python train.py --n_layer=13 --d_model=320 --n_head=5 --n_kv_head=1 --head_dim=64 --d_mlp=1280 --vocab_size=3082 --activation="swiglu" --norm="rmsnorm" --norm_place="pre" --norm_eps=1e-05 --positions="rope" --rope_base=10000.0 --rope_fraction=1.0 --qk_norm=false --attn_scale=0.125 --bias="none" --tie_embeddings=false --parallel_block=false --init="uniform" --init_std_qkv=0.0227 --init_std_o=0.00446 --init_std_up=0.0227 --init_std_down=0.00223 --optimizer="muon_variant" --lr=0.00602 --lr_mult_down=3.0 --beta1=0.93 --lr_head=0.0114 --grad_clip=1.0 --warmup_steps=200 --schedule="cos" --final_lr_fraction=0.0 --batch_tokens=262144 --seq_len=384 --doc_mask=true --z_loss=0.0001 --train_tokens=1276000000 --steps=4868 --dataset="wikipedia_en"
MLP neurons of a small language model. Each row is named by its layer, matrix (down: output weights) and neuron, and shows model dimensions 160-287. Each number is 128 + 32 x the weight over its row's rms, rounded and kept within 0 to 255. Numbers have three digits each. A neuron's up and down rows have the sign that makes its largest values positive.
After each neuron's rows, "fires before" lists the tokens most often just after its 100 highest values on Wikipedia text that the model never trained on.

L4.down1004:148178119166122163125077103146105114128068115177086083089116142144163124125148083184132134157216174110120121139104178135111153080107120114089128070117131163113143144169159137130150125090137138106159170107149109126119117099123174148116125151134159119176067170111135087175069110133187135157149136116051058153136134144182149096103087150146157141097163125115125119173133175158110122166093
fires before: " |", " |\n"

L2.down1207:085091128159129137092125083073121142146100101152200091106131161134132135106104137153089099079089178141072158124125123067171079097121168115089105096159082083116151096139155108117133107133126120148087129077064159164122175145110098130109143083126225135083107152159075127227159150142140124134122161091136188149113136146162187076155134133150101143132079177174153116124145134157103127122140
fires before: "==", "===", " |", "|", "ored"

L2.down723:131106139129104070161122109116083168118105104067114113184115082132120083121192122131102097126132139166088123138108091136125049115109152061127145133078092118119147112124139126185101112138173146129115079146179118104095106105077114123134165117052106152139142117067154106117118123187134109160103082130114161086143084078077163137093041209131095097074097136176121123082123173169125138104090
fires before: " |", ":", " v", "ies", "\n"

L7.down422:152122131136108094159141122152164216125119184116117073125133178123088150120124109109109140114113084149085113109123125118161074151153164094142072147136100091125125100110119104121177171089122169187086110118082141116095117068128106119135135078104168157132161156126142148085211131140126140137130078117158127102134143148016181143070151096151070067166161186124098046131104117150155154186115
fires before: " to", " the", " from", " a", " with"

L6.down472:111046151152115076099176145108089112166107135162101081092084092156165110086100121149176131148154157168163086150190127120164150145137137143098144135158106114116104088084084095082186146146106143191115090098137126170098129117148127132102177121144092125131125077119176120089095097119113120185105116136102081093181105067160087139058104115105083118136096181139143144201152140135100064062178
fires before: " |", " |\n", ":", " of", "ions", ";"

L7.down426:140091157093065109190160162090138177112145062168132158187144054101096153126144165155091153146126181125124143139120050111115094190106147139163157058108130190131119121143143125223149080109146142163112097137145084146107142158128163118139089148147076215156140146114153132126102132122129137097099123104125089156137111119100107142147077146140152113081074134107151152185127143151096116105136
fires before: " the", " (", "ai", "u", " a"

L2.down486:102139136129112075093143064110100087135136089100176134120120169169163140127089149102086121204119125162163138151107146138131162116177100120123163095094145131167065109141158159115065106128108132108165119132081088180074119166105104205116130197167086181066149107103203109138140134163117148118141088135063086089144105077151130149090105167153112170122128165103119157113137086155163130083075
fires before: "3", "4", "6", "2", "8", "5"

L9.down149:131097103099144091164183132130138080160123099119167111160177172125125151140106131094083077108109064114083121173155144095088155131165160115156081137121163135105092119113084077150131145120158129127076075089093134101106097151074186166095118084141123092070095179150132142124159123166146172127145123138102129135132129119080114120154157141099108129109092106126119114106113147137124127092067
fires before: "2", "1", "0", "3"

L4.down1153:065097170165149164124127116119087131122130113155104133141149097150132133101082157202129160136083171103081113127179119131089158120129165155080118098181180177144112185076160165108131124144125096094108164154047140091086080133151135112137164127081147124168136139152066156074127131116107106096144136125122122109109141114156127147147123150159127166157085137074121086168151163154093124137097
fires before: "-", "|", " /", "ed"

L4.down763:151104139105140110099120089167140102164108152111123167124139113114136146167108134143150110142168117115122122104159162114124190133099128118111116160140039164180147172094123131143109058096139183183160161123066149155084146120043078106104118063164085059122090132076127111149105136133151144115134164098163099058145153184118156193140118084105129122146134142110144125097179136063205179154117
fires before: " a", " an", "===", "The", "|", "ial"

L9.down489:088122125117153011169129152146119088117117132106135097165185152130127058081166182157145125120146152140117175157134088106125096130145102122116077051134132147114025142126141122148159158118162112032119176126102137110139117083129094111105129156150103195141079079101162174164107115131138122074082101114099156191125138173055149129170112165123087133086166146157168148117156146133187163135148
fires before: " |", "|"

L5.down853:118121100102137122080099128110117195182111078116094159191153092173141105092105132074065148110156173138086078133115134154152184107108062095178117123170164122153087149115144095098140109123148111203172131161111090133102099162139165141168082094140111142150115201176109131087152177154115093095148155156080091120157107077113158128111107135143103105124135091159127130146107148150143140088144
fires before: " |", " |\n", "eck", "ade"

L2.down252:109086093140135080190147073129115190189129158158083099187164147092120141190113143161130158145118073129108134138086136136153162089149097116201147126116114113114123167080161151124111081156168104110144137092125129129083166143168172096076167150176206103082174108141154218211158109157114148160108074084094135124089057123136142153134099099110148078124141153098127144132109108134139190150181
fires before: " ", " (", "s", ")\n"

L6.down942:117090162088127160118100176137139143082127118106091072152164120079136117166196081103147148143123173140118098088105166151192143159059131116168115092150084153239104077100178117155111171117110051094168103127109129152099185081172123126159116143181100115124119139165091155118142160144124115131152136167143127177145122119184134071111139095090106141063143096105159129133166175110108064135152
fires before: " ", " the", " Rep", "|---|\n"

L5.down905:121161094137135140099183174064124153140174223159162177094161117151110083161160087132124095162098086146154139099125151138108159082102119178104129133142199158142098164137132176120150159133177169083098098104176197159135133050115155077109161115176126097143141104091162133158150100162127101144108121170129128147141107115098230122196117129171153079131130123171190165082180140099190117163010
fires before: " |", ";", ".", ")\n", "–"

L9.down755:118099139117147088107090072138171127137129119160210120120103185175048111097171094175167107086119131136125103117107128176178104087135127109104086116094136148112169105149170125126141157077148164232134091110082125094095121149174154136060121075153104094057146157105079179151107157096068103116147122119142187139132188120081149164172083184145146047146133177089110131143149117143170107106169
fires before: " ", "C", " ("

L2.down258:101116136163128160103169119143146106139137087156185079098102090136191111119108208182155161119119176120117175127137131114140094113111129154108150132080116119136087062187181143126118122158167140073132153148110102123117159109078140163111088077157128143113120116100146164151113111186119146106111169144128133103138155100156175137147166112093122109145119184119163154121141107100091152113063
fires before: "8", "7", "2", "0", "6"

L6.down1058:126146112184149101109112086151128173039097077124128085143133204149129117165077168098093134113117150190099152171131151152190092118076179116140119066114104088165081113115157064126122176169156171132187092139094082104134166122147159118183131119121098150095163131096136094093161107193162184089086121070142142143147132089168079115094171129156169032172106170169154122156127161109110127128099
fires before: "==", "x", "w", "In"

L2.down777:104170150072168095120064127105085116191141105108170104145141127113083145157063068097131099122107075117149178091105081136107137186134060152140122142119140153102139117139172111139148080106152138136131077188065143107094203117167118143152118082121093083147127159134133125107128155136188141154116146134139123117111093107177160140160174114155148137134135117115100105104125091123123124137191
fires before: " ", " f", " Ret"

L9.down303:123136112114142134180143107112119102126110164150238202167119133142053111093146137193123135110115137084115151145077128142134126155135142171132145075139125095118120085111123142126161127111165110118143169116127128099107118089086124140131137097127151121141130146031083149130140112124112120115108082226178127148132150144213087104140140140154113164137113143093079173189110114108132157072097
fires before: "|"

L2.down575:112169203123068132131074084114165153098090155167179125141125131161129097183103191115092236134107127096100125137071188122136176197092146164095165105164153130141191067182118175168115159173111127136078151093088110152166176133124174193113151094129129116086137139133104120155112162069149134133085125139130105121107183148125149140128181103181135129122109099184109157157125077172141140126067
fires before: "-", "==", "===", "(", "S", "|"

L9.down1109:145137178150137110140156132138127124068157114132173109143102097068157104146101159172191115155124126144088107150087175057097124096117114151149083100158138173183194070100151128109094094119141126115113196050127172101123087128166157154196156103159172142106131109104097167133130112134068112102135131065143171114148141124158108093085157117113074122118096176153183149096104126114100131178118
fires before: "-"

L9.down769:162176116090075077226132153128093091134203145137107048105139123132129084144125126141086147131100175107113081148120148139154155087183121066137137113103127113089092122069159191152155138151109168255154125062133149105153094139113115165199076129105073146162127116140129137080112105173176168118137137078131133091082168136127129138097145111107049138097092086130111154123182077119107120103120
fires before: " in", " on", ",", " at", ")", " up"

L2.down524:105101152135146243168126140086174120141133175065160134186148152192168116082152082146146141166125185099196125114122100110095175120129105077139110174141165135161157092117123132145129097119133130138164063079100113159119156083098168121131146136149146180121115175156110076136120113134157143182176127197137126106176144137128100115143159087154116091110098140168170122147150159137093109158091
fires before: ",", ".", " and", ".\n\n", " of", "\n\n"

L9.down167:091096156043140002098143183115064145080183115125138152095141101118083125115130126151164100058114111108134125089148096136127188149062130146099161144079078159049118105144152133161131111148126161065096137137190119147157135151080139158138178128182092088133090118153148106147169144110118154132152163130069136162129163123122131164096170171175157105109132131111094133134131138127156087119202
fires before: "\n", ",", ")\n", " |", " voc", " and"

L5.down21:095109170091112142093094144156168138091115136176114110172143115159107141176131149129167114143132130132107132144172136113132152151124141154164111024110103212072114073101068107120095103132069144252159117144060129167115083176148144096151144112128158120085139115101138125148089115126123161155102134165127098135159157141185090194096175163135088106134089101162114117140094154083134161160137
fires before: "The", "In", "===", "F", "==", "A"

L7.down809:092125113168165146141143106145126131142199130146110162108139066141105127129156123192106086113152200177177101112103132059105088078117096105192106078111120191142061091125164137082218130153113087150131077095176203186105120114141100170097099109106120126089096173162118121146127136074157072178163157091143116111157169113117102158139120128125103187165134128122178120155101157086093103102127
fires before: " to", " that"

L4.down813:136128117044083087095101192153105145075074074125103126132145176110149105196132128160134108135122065134126155104087161098109172110063159069083144124182090162146114150166106125161135134152089115078099051170135133115108163085114120127157139145061084109140141114098070136109124105037138124156112148119141152220161133109100108165197131161204114108078119089107121116085106091147090089147118
fires before: "|", "|---|---|\n", "|---|---|---|---|\n", "|---|---|---|\n", "|---|\n"

L5.down557:091094125138114077134105082144192125129117125104138134155115138116096137128147109132121152120094078180120160177147100084169091152129111135145142099157148096149158129157154122172139117091103062248136106155188086166128068160134141157085151143139076161122124198063206132074137149144092096131083144159121117113126112194096130127134151087091047160104125152111115114139167092161113176123087
fires before: " by", " to", " as", " the", " and", " in"

L7.down274:162134102119133146099131125161112161077086183125122073090061097139088121090163083211113129144102092096143099100089156131128159117109137098156109092096093087189113146111150153105116127093120120116111105083144182127135165077157078087121102147162160093087128134168110065125139133126159130091131103139157130116134068120087104128075109208036114129120087133156130156117101111168109111124121
fires before: " the", ",", " them"

L7.down60:134141152108163171168149159148158146138124093161117109115070138098131132107135151197165115152145126092152138210149178155129108108183094105121166084111091104096150137083142131120152132120120142138158076122088098118102140155143098174168115213076150168153135110111168111107126135116161122153161100173112096118077132195110112129168175135152128114106095069094090141124105190145169119157104
fires before: "==", "In", "The", "==="

L9.down597:171130132064092073134067136068091146123133102098106171090186131086152149104161051090096133174146145144108122108207145152100031110147139152095114129123104137170089133121093129180150120131163134164156144136165142154139153153131041112130113149109121083153170167149125114135100118111128184119144083162158181126113143123172073046087163104155120122120130128163094083140080135134156101181102
fires before: " ", ",", ".", ".\n\n", " and"

L9.down809:126118107141133063082148084170094162089118120129146104180159139111109174163141113130128068121131113136076098159135114166152154153143150145131124124097098117115110119063130099145139137131206120144187104060145127109129163187125187105065135107126138185111190143159142106144121129148171109129076088144088102085164128088136108112147094162141098119113163121144123177140159127150096086119082
fires before: ":", " the"

L6.down647:109111161106147183159129145117166159081130144133143179123111092081111102131098151171091144106144130184102073086161168153154163124073128164141133100085099101096143115141121161145138064112127178016119102149131072143108141103132153083125170186154102157065166121148126169147098123073114093139183131198097153135113101170109148114132162158138105123108109138112155169183168119096122146063159
fires before: " ", "g"

L2.down1107:148114199150104122148127163131081173145163121144113132123149166134121146109138145116100157134139054111127117138115141132117161123121151127142076171169147109101155182162131131102118200150161111068200126116112167115093114203131107178122199079140158175052126094120115147059128199129164137159130140139133053142136072091196133108093187128071130095111151093096110138169137149128120147170112
fires before: "|", "ased"

L9.down1160:102088129115086157170113153114134117154115125152087122101101055119121132166102166144082127070117140099130102126105126152085115161139106107137134088135088075081121092122068171128144116111114140059131153107118126118157132061085182171096110115147132092104135171149089128147086172163124136189168155177150125130131141144190126143075135107183161184136120080089132150151107093116143113144054
fires before: " ", " −", " the"

L4.down1078:111141082092167110124084081087125143082127137183154091053133118124063125151125214156179115148090126089164136148116091142171074074182140113142119174124139157136118087108115153105127082180143142169153052079129109146153133144085107060125079153123132098166167121113099151136146090187112079135088130138138119108082143141136092186157134101181123103052112120107115101128076132115140133104170
fires before: " |", " is", " was", " •", " had"

L4.down943:114084153156141255109063083151087155109144076125106062106132117153126111133145105154133137108110148155083176135154121107145128108118094049097120126155111111130112126190127167099096129133223146222103107145158129114149095212136131095086053108193085143140160123146120112043174137097180104134100107131102051143137201089191105110101100107115104082072133169121085125124118071128192160095090
fires before: " |", " =", ":", " +"

L4.down199:117113170124101151072171113116129186150175188161158079118150142172158177103145114083117052091190081137125189125052134166138122134155099119124139122139078101106165112134103191122171124102112098187128121116115104149109101107120164171062159108162156154076134101082085133115143151158177132154178103155095141124144147125163168169120104117146134107106098154120127153152063154086080081150100
fires before: " |", "ers", " place", ":", ",", " v"

L9.down1072:196152105133160196042130073176185072082099124103114120127134109092093134198067117134129128159145141158199147115059164181149150120095093075150160130105130138145154159085072146139139110170144154238101079106153146117079144148152097112153127131077098146149172175169121118107104113196071089152108131117138124091101185127099154124166143119136127120102130128148137144128138125143095073178129
fires before: "-", " Sh", "an"

L9.down370:151128100134153095158053164220111098093117083108130107129094099170196159142073110135177041183112149188101124116109136092130099161128142167058188105149154122108171181112083112143113085146086134118124144156172103165121074129115143168170092088134131134109127140121120091098095104181094167160148132123130141085107124129175120129075161131134145096082158118188094115103053158099103117180085
fires before: ","

L2.down627:072095062122159086168101125155156155091147129199152137049108163153154179099113109110106108132106119166141059108120133116068187059103088105123132077110081080168131105111157143069106166116097156127147080093116096124173165120106097121099168079100138126085136115091102135108159131115099125148137092157130122119135191080127141107177100087135066163126143149104031100170127136172084151153111
fires before: "-", "ony", "|", "ad", " g"

L2.down1189:107098138164133254148092088114139130106131138101162138084145086110130129115090121163105124143175047179053093121158124095111150128075160136070100092096078120130076185131117113124129093160151121222099092126052133164132165150198123188111117144103179132141212132125139126116107162101125122109153165132040069124175115110164119088113109108084081145118090164119165069127096109170146124092090
fires before: " |", "%", " f", ")"

L7.down136:166135142201111133157123194115169119096097114161155163070164162140111151183120143129166094158102174098098074121150127130156105110058113123138104152144120185144140097133139132102156116115140117125234160121161151090120135163167139109156159063151142090121145161103136096160150076119094107200123145058174126072152142126118110144073166125085094110172149103140122099075143131153091183186198
fires before: "|", " |", " |\n", " ", "–", "|---|---|---|---"

L7.down180:143099096112115230117116146127133121097086103116202132194150048140110126100128181116127151105111158161088146111197190165129114124123129078156165106138081143100084133149148075135207123126104108137145100117192167167131126089097146173143130089122188155175085142103089112113076141114133071175128111154160093133105097126149106198140143151132099111081183117101116163099174132086138184138153
fires before: " the", " a", " to", "==\n", " his", " for"

L7.down467:114094071074093170094160108168146160154184095183145176160164115130159101167139098189138132128088109123118083113098144070073077135120174161187091083162036118162178161109097142180130214103102145124136191092107123109099170186127139201175122110115150133064089147160115156168071185119096135154075129090096090143167110165155104093097108158161146104045166201160078144130160186155141184101099
fires before: "|", "|---|---|---|---"

L9.down678:080134155175136183139141175120080158139118095148119090096174095158114133116136139140123115175129126161102127201114081128091165120130159112117161103186130116118133085118153080076108138179130086255125130114049102108130134075142111119158120142126148110109102062187097134127127112077158138108119136147087176183151125111134117117111117140117167159119142110111108141160150135177115070120133
fires before: ".", ",", " and"

L9.down713:156143063111096138152124147104178150183168126133181120147150082142100131165131117166123095149127114167135136150116102088114146125118136168129115097079104132127149087168087160034125128131144156149173088095206123145154186139114155143140086051101064107070133090151101079088112165127163127090119076139159153092117170122145103082170155177197155100098148113044162142146120151139109139127156
fires before: "0", "1", "2", "4"

L7.down1112:125140082091129080130132127111146131134128174092148156149153122106133130180102139096063075151094199111148101103145077085119143125164187134138136135152148117189158126203090049160123097158080161077108148120180165087056123088086126149164099128176079151213076122150083170126138160125158130064150174106131202178095136157146122162109115124119091143171151109121105131164121124147130169163183
fires before: ".", "0", " B", "1", "30"

L6.down362:082128149131123171149142121159070170122186153146154154072156108107129128118128204158165137154137179192156131111166128153112198160093144083165090184138123152125146126146154167100092110151094094057163145171112126112084051159075111101145128117185118138170159157149138067170134149116172145110107068088102143123100085094119176101112088109184140116104116098108196060097088092125115091150176
fires before: " ", " |", "a", "an", " W"

L9.down903:111154166186151213146105109169139111179172148137099134160102154068130145137046128184177139114149145154127081112134185125120141126097054146111112114079191180142058113070148105147169117085146145164174130147138140073111143093151140151092124144125186120107135117149162176183187124125167135156120115071086139108143109182128117154126092120099184121098107142035131094227109137130143134117117
fires before: "ing", "s", "ed"

L4.down1006:151132060088194096104118141077115115104087143046107145125101116105085103140164119116098120153151155195146110128157073139122124139120104094124196179124155137131110124141161130114197113132180103115131097084104154116146147121041118168173104071144132140118127101081141136141118091153130121132105135138141099088085160136139102072090166134062112095139142131105120157187168149150100111151145
fires before: " ", "|---|---|---|---", "|", "==\n", "9"

L7.down214:184137168079061035128123125140130136090152155132115124104099141192182090179135101123109152130128133113137124170146144163135063164070092102109113114073139167115089134061162173178126132138159139068112175147123115122152115099133135133162121138163150144159129162118123088128145144132131087106066159094127110120118133104133094133066195125169059121141141133161126161099118169095121174098118
fires before: "===", "==", "=", "M", "|", "-"

L2.down219:135163064073118081149121132123096172100128068084151138184200144112072179148132144124117187112111127152086130185115060209143157074136093132088129159154184183153173123152059187122132124078169160123107169138171109161143083158119184138111189124103058124128132155116175124114111169109151102171153183114140101139145125171080153087176118082183145096102110132137116147104160128127110116159098
fires before: "-", " –"

L2.down396:131064103126144076068076099106135159152089121121118173147124156104072171174094156158119193117111121087112105098249153152136166151106113078058169071142176126154150115115144107091151137106132099149124113219111123172097120132143094159068142117114124102170156179126116115097143111144114080097135144132178157154171130116170108099126169167164126089125141107156107092142123130140127196113111
fires before: "-", "ass", "en", "ic"

L9.down1013:149124135176158138193116192132106130137148116119163146087104097153182111161181113172111150183086083118075148155122113086074120183144134116142066134131129111134113112104081088115117143170195165167132111179118056134105072121174097118165103150080170101153107100182096131101127089178108160124114062162148133092084115202113131127073106149157092120121111118157093142113071180186118166085133
fires before: "ic", "ist", "ology", "ical", "i", "y"

L2.down1260:132202182108127102164113144137151149126148085203202156088130143118149152196124137083140192136202176105108081062143128138106169174137095156142118139114140147198143064143135145149133102155164156200139134137156109142099141184161127154143152107114095125180070091103092100120150159086066169114094126144181122122104174219090143113113137115123149129149102119069122062072127129106149155150152
fires before: "-", "=", "P"

L5.down223:080133114077197137080090188125183146135124136134165136088120104114110110160074159092173160164113148131129162159139092122120122115119175142141105125141135133134169102078073128125108129187140097073133130091142170104099120070099136119189196123143157094128092150112109073104137145120109116073078170130154172120171149067105160140087093159127091133123101089122150172142122141127139121118137
fires before: "-", " of", "y", "th"

L2.down952:144194140156067105171093122095145145120144140162109131074109132149102127138151133118137149060081129107131093088129131131133133112102168156142197169175102176191089062086158124124114168125125156159129173134091133088118111123131117158158155128151089074123096100151119153084130139165069165120085084133107062140093158154144170141150104122146148148124141067104107059109182136112120171174116
fires before: "-", "th", " "

L2.down19:159099140117121202087103092091084130106155108137096132102112146167165198157113124153133104123090124173126100104116154165131123073072145177155139123067134169059136127095145102061128151118150157091115141110164179156124181086152126151184117148126114139095197107073136058145121148099150140085076104159142136109063127184122136113056096108111148111111071082161138097177118133147115153138121
fires before: " |", ".", "\n", "NG"

L2.down1262:113133137172169215108098062091161170129099161091147065154132108138191121131153120151122054157137097139108159090149175105088181119099152117118153110121131090072115116140169171138173122106136173163110100162124158168122124136185086149111141134142146091138110128160158117091153200104133128126123125150161097086159177128132137174166124162146111110130191085140126162139167104124172171045084
fires before: "0", "4", "6", "8", " |", "1"

L9.down602:203082094124121131152122152191067066129171079106153135176101163101095115085137162106170141125109121141111157163075121093095131174120129158107162164180162132119113126103108168127146102157092123129129127116117140197094124093138158115153131127114150158098160185132153147105170076127144054149164101133064103125149116128145134090185001144131131139157162103065151084119142174135144103151122
fires before: " to", " of", " with", ","

L6.down1060:138154117117039066113129156138175119117117173119143160143116108150139094147091104125139081076177152164124127146104212078151116144124150110122106099070085129158092187104131092130141109114115168111131103165114111216078083142106177142124116149114179115080146118201101119109116161150114120045084099139176148157108112058129126201061092110154139115166145114169120081154128160099178127180122
fires before: " a", " an", "t", " was", "-"

L6.down46:080164093119174070102046150097150095172130163142128156147130142169094182067129197154133135088149163112103131113113158138164141111136161108098128148089135111137147131159138085136135162138121083222099146208162155150153204131085113112158108112170123141083132141147157162144166119161144120113118160112115160136118086114163139150154109112170159110085103131110110181166121114119141096088104
fires before: " to", " in", ".", " for", " by", " as"

L7.down427:128123104145189122114147189095160089142139098143115066118143098111107185160118150098098146088155220114078075152124124101148153097094097117120138077154154099165101124162093085086132122124147145088061200130114163140128097090126119133138142148129155117126111138126107147142098113107104137120141194173076142143173163118097068099171072145109113092063095172156144071098106129145129118077102
fires before: " ", " |"

L6.down1096:139128099201118046130080106126032101112094168153066186121130168137104107131113112160085128102118126078082098048094136170091185138181118189149090083172120155153130170137136104098096091166145104171199151192120122156122100121100130122114119164133081110141181143153098113084111138133133133097046139186162120146085112165115113144123130146144140101095096137122164164118102125144156074076160
fires before: " |", ":", "k", " |\n", " of"

L9.down274:094118128164172134143124102152124119158131092152125155144160096088108132091140153107180141156061092120122083167193140183170068159094132116139172109160118164183167166190178156104117107155099102119157147136121111107103064075152098135130109107152161148217108130101079175144196168122163092142162086145151172098126133160115121122131172145152109111142119106141130100165113079104108158067064
fires before: "|", "2", "o", ";"